python train.py --n_layer=14 --d_model=576 --n_head=9 --n_kv_head=9 --head_dim=64 --d_mlp=2304 --vocab_size=8192 --activation="squared_relu" --norm="rmsnorm" --norm_place="pre" --norm_eps=1e-05 --positions="rope" --rope_base=10000.0 --rope_fraction=1.0 --qk_norm=true --attn_scale=0.157 --bias="none" --tie_embeddings=false --parallel_block=false --extras=["capped logits"] --init="normal" --init_std_qkv=0.019 --init_std_o=0.0 --init_std_up=0.019 --init_std_down=0.0 --optimizer="muon_variant" --lr=0.00231 --lr_mult_down=1.5 --beta1=0.9 --lr_head=0.00486 --grad_clip=1.0 --warmup_steps=0 --schedule="wsd" --decay_fraction=0.576 --decay_shape="pow" --final_lr_fraction=0.0 --batch_tokens=65536 --seq_len=512 --doc_mask=false --train_tokens=716900000 --steps=10940 --dataset="wikipedia_en"
MLP neurons of a small language model. Each row is named by its layer, matrix (down: output weights) and neuron, and shows model dimensions 432-559. Each number is 128 + 32 x the weight over its row's rms, rounded and kept within 0 to 255.
A block is one neuron, or neurons of one layer that tend to fire together. Before each block is what it responds to, as a language model described it from the Wikipedia text at the highest values.

Description: Limited and distribution. Mainly limited after a verb or article (distance is limited, a limited season) and the ribution piece in Distribution section headings, weaker on fragments like ident(ify), inf(iltration), Sch-ed-ule.
L2.down616 [113 118 200 105 132 127 146 129 174 111 123 152 108  85  51 101 178  64  95 152 113 181 122 104 172 125 139  95 163 139 151 133 119 176 149 147 114 114 121 130 108  84 135 154 121 107  66 135 116 192 151 134 157 172 125 137 138 142 119 116 105 141 154 120 159  77  93 135 148 162 120 169 111 152  94 117 106 129 110 151 123 132  97  97 123 114 160 137 149  79 168 116 126 125 158 105  93 106 113 104 114  80 111 110 103  91  92 124 124 127 173 129  85 168 129  99 129 110 115 110 162  12 118 205 137 139 106 125]
L2.down651 [ 88 142 153 166 162  89 119 159 134  82 142 108 121 129 154 158 163 152 111 103 134 169  91 186 176 175 133 139 130 117 103 104  81 101 137  53 107  98 134 131 124  90 105 169 128 168  95 112 135 121 157 166 117  96 130 167 123 110 193 146 143 148 101 136 112 146 155 182  98 100  97 127 125 155 126 106 197 138 121 165  84 182 114  86 138 139 132 163  82 130  92 172 187 117 154  90  90 102 153 109 123  63 122 188 173  59 120 105 185 129  95 135 165  84 127 145  92  91 138 141 153 188 130 119 130 149 132 117]
L2.down774 [108 109 104 109 123 100 142 148 154 104 108 124  54 139 198 124 162  96 167 104 134 137  51 142 139 116 126 132 171 103 102  79 116 138  64 149 139 194  95 152 117 126 102 108  91 109 141 119 154  85  46 127 110 119 113 104 135 139 110 150 137 113 123 128 145  52 100 140 103  63 168 105  98 160 162  83 170  93 178 175 135 136 129  80 160 137 170 131  68 165 142  87 116 129 201  89  99 121 127 167 131 132  91 140 126 150 146 184  89 125 131 119  82 129 125  79 184 145 121 124 141 191 157 185 224 116 169 115]
L2.down905 [131  85  87 118 137 130 166 149  86 104 162  87 116  78 104 150 118 143 134 127  98 125 126 106 162  84  87 105 170 110 124  91  87 143  93 162 155 162  91 153 132  66 125 112  90 122 114 134  66 122 117 152  99 120 128 138 116 118 100 151 137 110 121 118 133 101  96  61 105 155 147 164 159 173 106 127 172 121 123 128  86 148  84 195 186 122 186 161 138  95 136  99  96 185 130 108 163 139 115 173 165 144 105 127 133  95  75 103 101 147 122 122 118  59 150  80 125  96 151 101 127 132 138  54 155 196 125 117]
L2.down1318 [122 108 129 154 163 143 118 106 103 141 137 109 173  91 132 146 152 174 122  51 108 134  91  87 123 118 128  88 140  85 166 125 139 105 106 161 129 118 184 117 170 159 184 136 120  98 148 111 164 143  63 120  83 156 123 115 114 141  76  72 116 134 158 141 127  88  80 104 143 157  79 131 105 148 150 173 149 169 119  73 118 113 170  77 150 163 141 123  99 152  88 121 194 125 171 148  95  98  88 125 133 135 100 112  92 166 133 128 113 150  93  77 108 153 150 173 141 122 148 160 116 128 125 136 195 141 141  87]
L2.down1632 [142  94 163  24 121 197 175 113 121 142  89  99 149  75 119 126 128  94 124 122 185 111 129 135 140 119 153 146 117  60  56 115 123 166 139 173 124  92 111 187  98  86 128 132 152 127 141 107  93 131 110 116  50 151 133 100  88  66 124 168 163 148 118  97 171 123 125 173  83  93 108 137 141 171 190 147 148 153 106 101 156 119 107 149  98 111 137 106 104 165 169 132 142 144 126 168 115 166 145  99 114 129 133 119 157 121 125 124  71 176 159  90 122 154 162 150 125 143 144  97 125 168  99 136 144 129 155 109]
L2.down1871 [158 123 125  88 182  73 153 104 208 119  91 111 128  78  36  75 124  85 181 123  83 151 100 117 188 161 109 124  85 148  76 128  93 112 185 178  95 116 134  63 131 177 160 109  99 142 146 108 161 128 107 134  91  83 173 183 138 130 168 123 177 165  92  89 162 109 133 115 128 133 124 188 124 109 195 180 119  84 175 107 114 209 157 141 147 130 106 139 144 122  84  70 163 137 158 114 120 170 104 147  99 159  92  87 119 124  81 179 148 154 124 149 150 112 128 134  46 157 110 185 109 121  68 101 196 125 126 114]
L2.down2078 [111 167  76 159  67 147  42 128  56  91 169  95 104 141 121 135 126 105 129 170 123 163 140 114 131  85 128 166 142 174 191 145 119 177 156 133 154  46  74 145 118 135 142 122 130 139 112 157 118  61 151 196 126  93  96 165 152 168 206 151  59 108 119 168  94 107 181 164 204 206 169 147 148 160 151 145 158  93  80 106  76 158  98 154 248  88 105  89  86 123 153 147 110 152 179  97 138  78 125 156 156 157  92 144  98  70 115 145 130 186 122 181 132 174 198 143  97 127 103 120  98 115  90 143 103 111  73 163]

Description: War and statistic tokens. Mainly "war"/"War" in set names and compounds (War Office, Civil War, warfare, even warm), plus final digits and "sq" units in population, area and table figures.
L9.down1188 [109 126  87 158 132 105 181 104  98  88 154 118 134 130 169 178 193 188 113 142 118 149 185 108 136 129 109 124 163 112 118 178 133 116 111 130 137 108 113 151  89 104 138 172 150 146 119 128 152 156 105 129 116 102 188  93 136 140 107  67 155 170  95 150 129 165 139 162  52 178 146  82 116 140 124  93 128 138 136 116  92 128 117 160 117 126 103 128 170 163 131  69  65  84  79 125 121 120 165  26 134 169 127  99 144  93 155 138 109 106 175 118 116 122  76 184  98 143  94 121 118 126 111 116 149 109 156 119]

Description: Degree, honor and office nouns. Final word pieces of academic degree, award, rank and office nouns in biographies, such as Bachelor, Fellowship, Cross, presidency, enlisted.
L6.down351 [119 184 175 111 143 140 141 131 156  93  87 136 153 122 124  96 119  90 113 154 141 190 131 143 174 123  97 142 116 139 132 113 180 125  95 152 148 130 101 135 183 158 119 124  78 126 144 114  79 153  98  90 162 168 103 150 110 143 214 168 146 107 161 116 137 149  66 151 124 150 125  87 160 143 148 119 177 178  29 204 153 113  84  64 121 160 160 167 100 155 110 136 136  83 130 133 140 114 124 152 130 129 109 181  99 147 133 174  62 191 175 131 108 155 114 110 107  64 122 180 173 144 119 139 159 122 218  25]
L6.down582 [167 181 132 137 135 117 174 119 165 131 115 143 112 131 133  98 107 124 165 153 128 153 166 163  87 148  72 150 107 144 117 224 156  81 133 146 111  71 111 103 117 182  91 162 123 105 103 148 122 135 132 135 127 104  91 177 125 169  69 111 104  58 127 160 158 182 124 112  96 116 133  92 100 135  32 158 155 176 134 157  70  75 132 183  86  90  93 104 144  86  95  49 116 148 148 133 161  93 177 159  56 148  90 119 111 156 161 155 121 154 126 106 113 148 176 128 148 143 136 143 145  90  67 120 155 142  90 161]
L6.down716 [109 128 146 169 117 159 103 106 113 128 130 174 155 127 168 109 120  80  86  94 177 154 172 173 136 122 100 144  96 173 110 118 148 110 168  76 109 148 100 135 118 147  79 147 177 104 100 168  96 132 130  68 136 162  92  76 193 124 167 112  62  95 176 153 156 142 109 129 132 134 109 105 150 138  58 153 142 137 131  92 130 162 123  94 147  85  61  72 123 141  65 112 125  92  98 177 169 122  86 125 162  89  88 144 140 146 144  85  85 132 135 113 123 104  89 111 125 127 114 144  61 143  96 110 117 127 100  80]
L6.down983 [125 145 179 169 110 161 153 145  90 108 201 113  87 139  66 115  72  56 101 171 167 151 184 158  81 117 101 116 153 118 124 181 185 137 123 100 105  98  89 160 115 193  80 135  93 147 221 155 117 141  85 143  74  94 170 111 148 142 131 132 115 122 127 129 135 158 112 114  86 138 116 149 125  87 118  93 165  90 101 144 123  86 112  57 121 100 106 132 106 181  79 126 180 173  95 121 132 152 118 118 123 135  54 151 117  83 108 191 111 114  90 148 156 135 161 113 121 141 101 108 149 153 124 101 175 119  75  86]
L6.down1064 [161  85 149  87 112  98 143 118 121 104 119  91  97 158 144 166 129 152  64 170 155 118  85 121  93 122  92 172 162 144 111  95 145 148 123 131 166  89 119 117  72 167 100 116 108 119 162  99  73 199 141 119  72 157  43 231 120  88 132 108 171 161 172 121 106 143 153  46 125  95  82 156 105 105 111 128 131 121 158  75  70 120 107 112 146 127  88 115  94 108 119 139 126 115  85 129 122 149  62 115 143 100 126 164 141 163 133 135 123 137 157  97 128 119 147 132  47  75  90 126 145 118 115 175 127  86  98 142]
L6.down1255 [155 183 121 132  90 114  87 121  93 126 129 133  75 158 102 166 156 136 154 107  52  85 128 114 155 136 142 105 138 184 122 154 178 119 149 183 110 106 163 159 126 107 173 113  77 122 101 134  48 123 114 123 108 112  90 144 135 148 122 174 108 124 171  66 129  78 166 105 167  78 140 150 117 172 178 140 171 157 117 115 132 102 136 163 157 127 130 167 139 125  62 120 131 159 164  95 168 154 132 107 149  99  83  33 149 134  94 148 131 147 140 135 117 122 183 110 133 140 177  57 149 157 137 151  97 139  46 139]
L6.down1438 [ 79 160  75 118 118 140 104 131 136 107 112 113 119 194  98 135 117  95 138 125  74 124 148 149 145 102 123 120 104  70 140  88 112  76 157 144 145 163 120 115  84 162  94  96 172 136 125 139 133 131 169  60  84 133 111 163 161 120  64 111 108 123 113 143 179 133 160 173 157 122 157  84  93 229 115 104 124 146  71 177 164  96 155 169 111 141 123 130 101  85 102 155 159 140 127 143 131 131 120 107 178 101 138 131 149  83 163  54 188 114 100 102 137  67 140 117 116 112 138 116  93 119 127 199 125 186 140 158]
L6.down2208 [117 112 122 125 116 101 136 133 158 157  84 154 154  89 145 153 124  99 116 141 118 150 188 154 137 150 139 162 151 115  97 171 149 144 136 119 125 126 154 110  66 199  61 116 113 163 104 128 147 111  99 136 169 158 102 103 140 171 105 147 163  53  92 137 139 189 102 198 133 154 128  51 116 131 119  75 112  92 123 204 181 152 158 161 106 137 114 103 155  92 109 133 149 123  93 111 138 138 134 121 117 148  75 142 141  49 148 108 167 132 177 139 113 160 161 104 123 156 162 118 156  90  61 184 124 108  86 153]

Description: Head noun after "the". Head nouns right after "the" that usually lead into an "of" phrase or a proper name, such as Order of the Rising Sun, genus Athanas, War of Canudos.
L2.down328 [152  93 127  91 118 160  79 170  94 137 155  33 161 130 127 150  85 112 130 140 191 113 134 172 113 154 133 126 149 138 148 102 103 124 114 120 148 106 127 165 167 123 134  87 110 129 169 108 126 146 110 165 103 128 131 133  97  96  84 146 141 123 123  81 130  96 151 106 119 125  81 136 148 134 150 132 161 139 146 135 157 157 104 105  96 118 106 168  87 102 136 149 148 124 107 125 108 118 163 125 138 157 129 134 125 110 134 127 104  94 120 129  67  82 124 126 108 110 139 113  79 134 140 129 110 131  97 137]
L2.down493 [150 100 139 173 127 132  44 127 140 144 159 141 141 132 132 123 149 151 153 115  77 170 103 171 116 112 106 136 142 122 137 154 113  93 131  81 111 150 128  78 169 136 118 175  72 163 146 165 125 121 144 142 124 124 105 120  62 128 174 112  88 111 128 126 159 169 125 183  74 201 146 149  64 153 149 173 153 166 124 126 108 139  95 112 127 110 141 124 120 122  99  42 217 114 142 124  86  45 146 108 168 117 142 147  96 156 200 176  92 139 141 160  81 117 124 183 102 149 168 194 128 131 165 117 129 147  79 165]
L2.down617 [142 110 191 136  93 109 167 193 171 112 116 148 139 176 158 106 102  89 156 152 156 117 129 151 136  78 143 131 156 144  93 100 145 180 111 146 146 117 136 103 107 194 137 138 134  93 178 112 140 186  82 148 162 103 124 166 106 151 123 138 123 123 195 146 162 130 140 163 154 154 121  72  77 106 111 120 148 157 141 100  83 124 148  97 142 115 154 122 166 132 112  72 132 168 189 108 107 154 160  93 119 111 121 175 146  99  90 129 127 157 127 143 143 105  74 116  65 123 177 131 120 117 127 120 144 109 156  85]
L2.down739 [132 126 131 198 157 162 142 173 159 107 119 151 150 166 112  99  78 169 120 107 150 178 171 152 138 106 144 125 121 158 104 144 114 118 134  83 117 129 179 203 164 139  37 188 162 181 141  55  89  97 113 123 132  96 119 150 104  81 111 106 115 114 183 148 130 183 117 135 131 125  97 110 131 131 128 124 124 154  81  92 142 109 188 211 145 110 199 172  57 160 129 167  81 119 113 170 147 133  79 128  96 115 179  76 106 112 126 135 107 171 128 182  89 156 192 135 127 100 127 158 124 108 145 173 108 101 102 138]
L2.down914 [ 13  82 114 158 154  84 100 137 109  89 164 107 150 130 107 102 105 143 158 134 150 112 105 126 149 108 168  99 125 162 139 104 155 123 127  86  61 196 117  93 172 155 132 161 128 136 152  55 136  92 119  91  61 151 132 145 113 100 122 161 148 130  73  84  97 116 121 150 197 180 117 108 101 134  48 123 109 127 155 135 112 137  74 118 148 141  80 110 135 156 134 128 147 141 205 164 101 158 121 169  83 111 141  78  71 135 130 115  91  76 118 161 164  93 131 185 179 142 142 136  97 133 152 152 187 154  96 110]
L2.down1072 [175 125 141 166  86 145 125 116 142 109  81  98 108 142 121  89 123 151  98 130 134 202  89  81 137 125  98 120 202 112 142  69 123 145  89  46 166 153 161 151  52  90 121 104 115 133 166  96 158 136 138 133 171 127  97 162 170 168  95 104 143 154  97 160 161 108 177 102 170 140 153 109 124 182 105 126 147 128  91 105  75  78 116 147 141 163  71  76 106  97  93  96 111 105 139 144  75 134 114 116  97 126  43 164 160 161  41 159  92  91 137 102  84 124 133 133 108 155 143 140 121 116 118 124 149 174 103 128]
L2.down1251 [131  67 127 107 114 168 149  93 139 130 124 176 118 145 132 148 120 141 132 142 162 162 157 158 160 130  34 167 148 122  77 118 129 142  86  37 161 106  80 106 131 182 125 142  80 144 112 131 119 143 109  90 154 126  92 120 148 131 141 118 157 133 120 205 112 116 172 120 104 138 148 124 149 118 133 132 120 173 134  71  91 135 149 144  92 143 128 153 131 133 110 118 112  63 103 149 139 177 103 160 123 151 107 114 153 196 133 143  83 110 161 128 163 114 143 133 176 145 133 211 149 148  91 156 175 136 124 106]
L2.down2026 [144 122 117 159 128 196 133  85  96 145 124  79 144 156  96 107 114  94 141 120 139 100 117  81 110  88 108 114 164  90 140 136  50 151 105  96 188 154 203 166 113 168 138 141 183 173 100 149 115 131 151  88 126  99  98 129 156 119 115 113 187 124 115 205  81  92 194  66 173  84 133 143 132 131 148 155 163 173 150 103 122  86 104 148 153 105  69 154 144 126 108 123 178 127 119 163  92 116  96 140 175 167 100 125  56 182 150 122 144 128 147 118 109 109  70 149 146 118 177 133 205  91  81 185 113 131  97 112]

Description: Relegation, promotion, withdrawal. Completions of words for moving between ranks or leaving, as in releg-ated, withdr-ew, gain promotion, "gain from"; weaker on scattered word-piece completions.
L2.down627 [129 130 194 159 108 145 168  98  99 122  97 105  86 133 147 181 154 124  97 174 131 129 176 137 169 125 111 103 158  97 155 104 120 131 127 199 122 162 150 119  86 155 124 127 117 109  87 123 129 105 150 166 110  90 104 135  91  99 112 135 123 108 101 127  79 113 131 145 152 154 120 121  72 116 130 110 120 143 114 119 164  58 105 111 114 117  74  76  85 195 112  77 106 116 141  94 215 125  70  94 110 141  66 174 105 119 148 163 168 126  87 108 130 135 138 161 139 153  83 107 181 101 102  99  95 112 168 123]
L2.down628 [153  92 150 127 110 111 160 130 133 125 121 159 105 126 195 159 144  97 103 143 163 193 156 165 130  95  96 170 197 133 199 176 144 115 138 125 108 159  85 127 186 125   5 105 128 165 156 127  89 149 101 113 155 158 124 129 141 166 103 148  93  81 131 120 140 139 132 198 103 130 111 126 133 180 185 172 166 125 134  76 161  73  99 126 115  51  61 152 152 120 153 144  51 110 122 126  91 107 104 139 142 155  94 126 123  83 137 118 175 134 171  94 137  95 109 118  65 123 156  82 131  82 177 160 209 140 119  88]
L2.down906 [202  93  91  96  75 130 125 142 155 101 171 143  92 156  98 141 131 124 104 173 128 128 181 106 111 160  81 182 159 118 159  96 185  95 122 130 113 182 146 127  98  48 122 141 131 164 135  99  93 108 142 126 123 160 149 130 102 117 166 154 150 161 154 115 100  68 106 167 178 205 159 118 174 181 161 131 106  79 165 141 108 136  97 140  92 202 115 123 120 141  97 188 151 136  81 103 152  61 112 136 138 117 101 161 148 153 164 149 127 179  70 127 141 185 165 189 151 153 148  84 122 136 141 112 145 104 129 100]
L2.down1013 [139  96  84 100 118 123 108 112 116 136 138 142 125 187  90 140  83  34 144 178 142 161  91  95 161 124  95 142 165 145 170 141 125 124  58 158 135 147 140 120  92 123  84 135 115 168 107 134 153 152 121 172 116 110 104 137 130 162 143  82 109 114 111 152 151 112 101 120 136 140  78  93 125 129 129 148 156 132 175 111 127 118 136 108 113 151  62 136 100 130 171  98 115 165  61 147 128 133 137 109 244  86 117 130  56 110 105 167 133 151 186 171 100 117 169 171 154  81  92 143 143 140 158 187 174 139  47 145]
L2.down1046 [110  99 150 163 153  88 147 119 134 124 100 142 136 197 151  89 133 115 134 122 118 120 145 111 198  88  59 183 135 173 171 101 110 116  92 122 132  98 167 116 136 112 160 192 150  79 106 147  78 115 110 151 192 128 111 146 129  48  71 125 167 131 145  68 128  68 122 173 146 201 128 105 130 115 151  91 130  94 147 153 122 137  92 176 111 181 141 168 169  81 120 114 165 130 120  98  84 133 179 163 169 115 113  59 124 110  85  85 136 139  98 198 119 121 159 160 138  91 188 151 170 119 113 146 145 138 155 107]
L2.down1286 [143 142 114 189 126 207 116  56 135 132 127  89 184 126 100 180 116 120  94 130 134 140 197 111 200  72  91 122 111 145  94 147 164 160 134 133  73 109 132  61  83 131 126 104 145 148 112 130  93  79  57  99 163 199  93 145  92 126 106 124 146 146 115  94 109 116 134 186 169 140 133 112 151 157 107 107 126 123 106 123 106  79 136 172 110  49  98 160 117 143 137 138 158 156 110 113 150 111 119 165  76  91  96 125 120 130 118 103  85 127 115 130 172 153 179 148 111 143 121 107 115 129 123  94 153 183 173 191]
L2.down1556 [121 103 137 175  93 176  70  70  61 160 152 126 125 180 184 126  89 127 140 111 126 133  90 116 165 118  88 151 137 118 111 164  85 129 166 109 133  95 164  63 119 163 126 148 164 168 155 112 133 117 135 154 166  65 100 128 144 130 122  94 170  89 121 131  78 170  72 146 174 134 102  92 123 104  73 106 179 141  95 218 137 168 100 125  60 133  75 159 151 156 115 146 139 133 156 140  92 148 120 142 175 163 197 163  98 129  95 104 138  86 135 155 147  98 127 106 115 137  69 141 170 136  48 189 103 123 133 109]
L2.down1789 [109  74  91 116 160 175 172  79 120 149 121 136  60 119 145 109  88 147 118 125 170 143 148 103 102 105 164 108 193 135 122 134 176 109 181 115 102 135 155  58 117 107 160  81 170  90 131  94  76 132 102 113 132 197 106  83 106 181 145 129 111 132 134  92 171 113 127 118 179 135 113  95 160 110 105 111 124 165 147 155 156 155  50 113 140 169 190 163 161 117 131 115 115 142 147 145 147 109 179 144 175  54 209  73 119 107 133  62 171 145 138 115 161  72 139 138 151 173  92 111  97 149  91 101 126 163  55 170]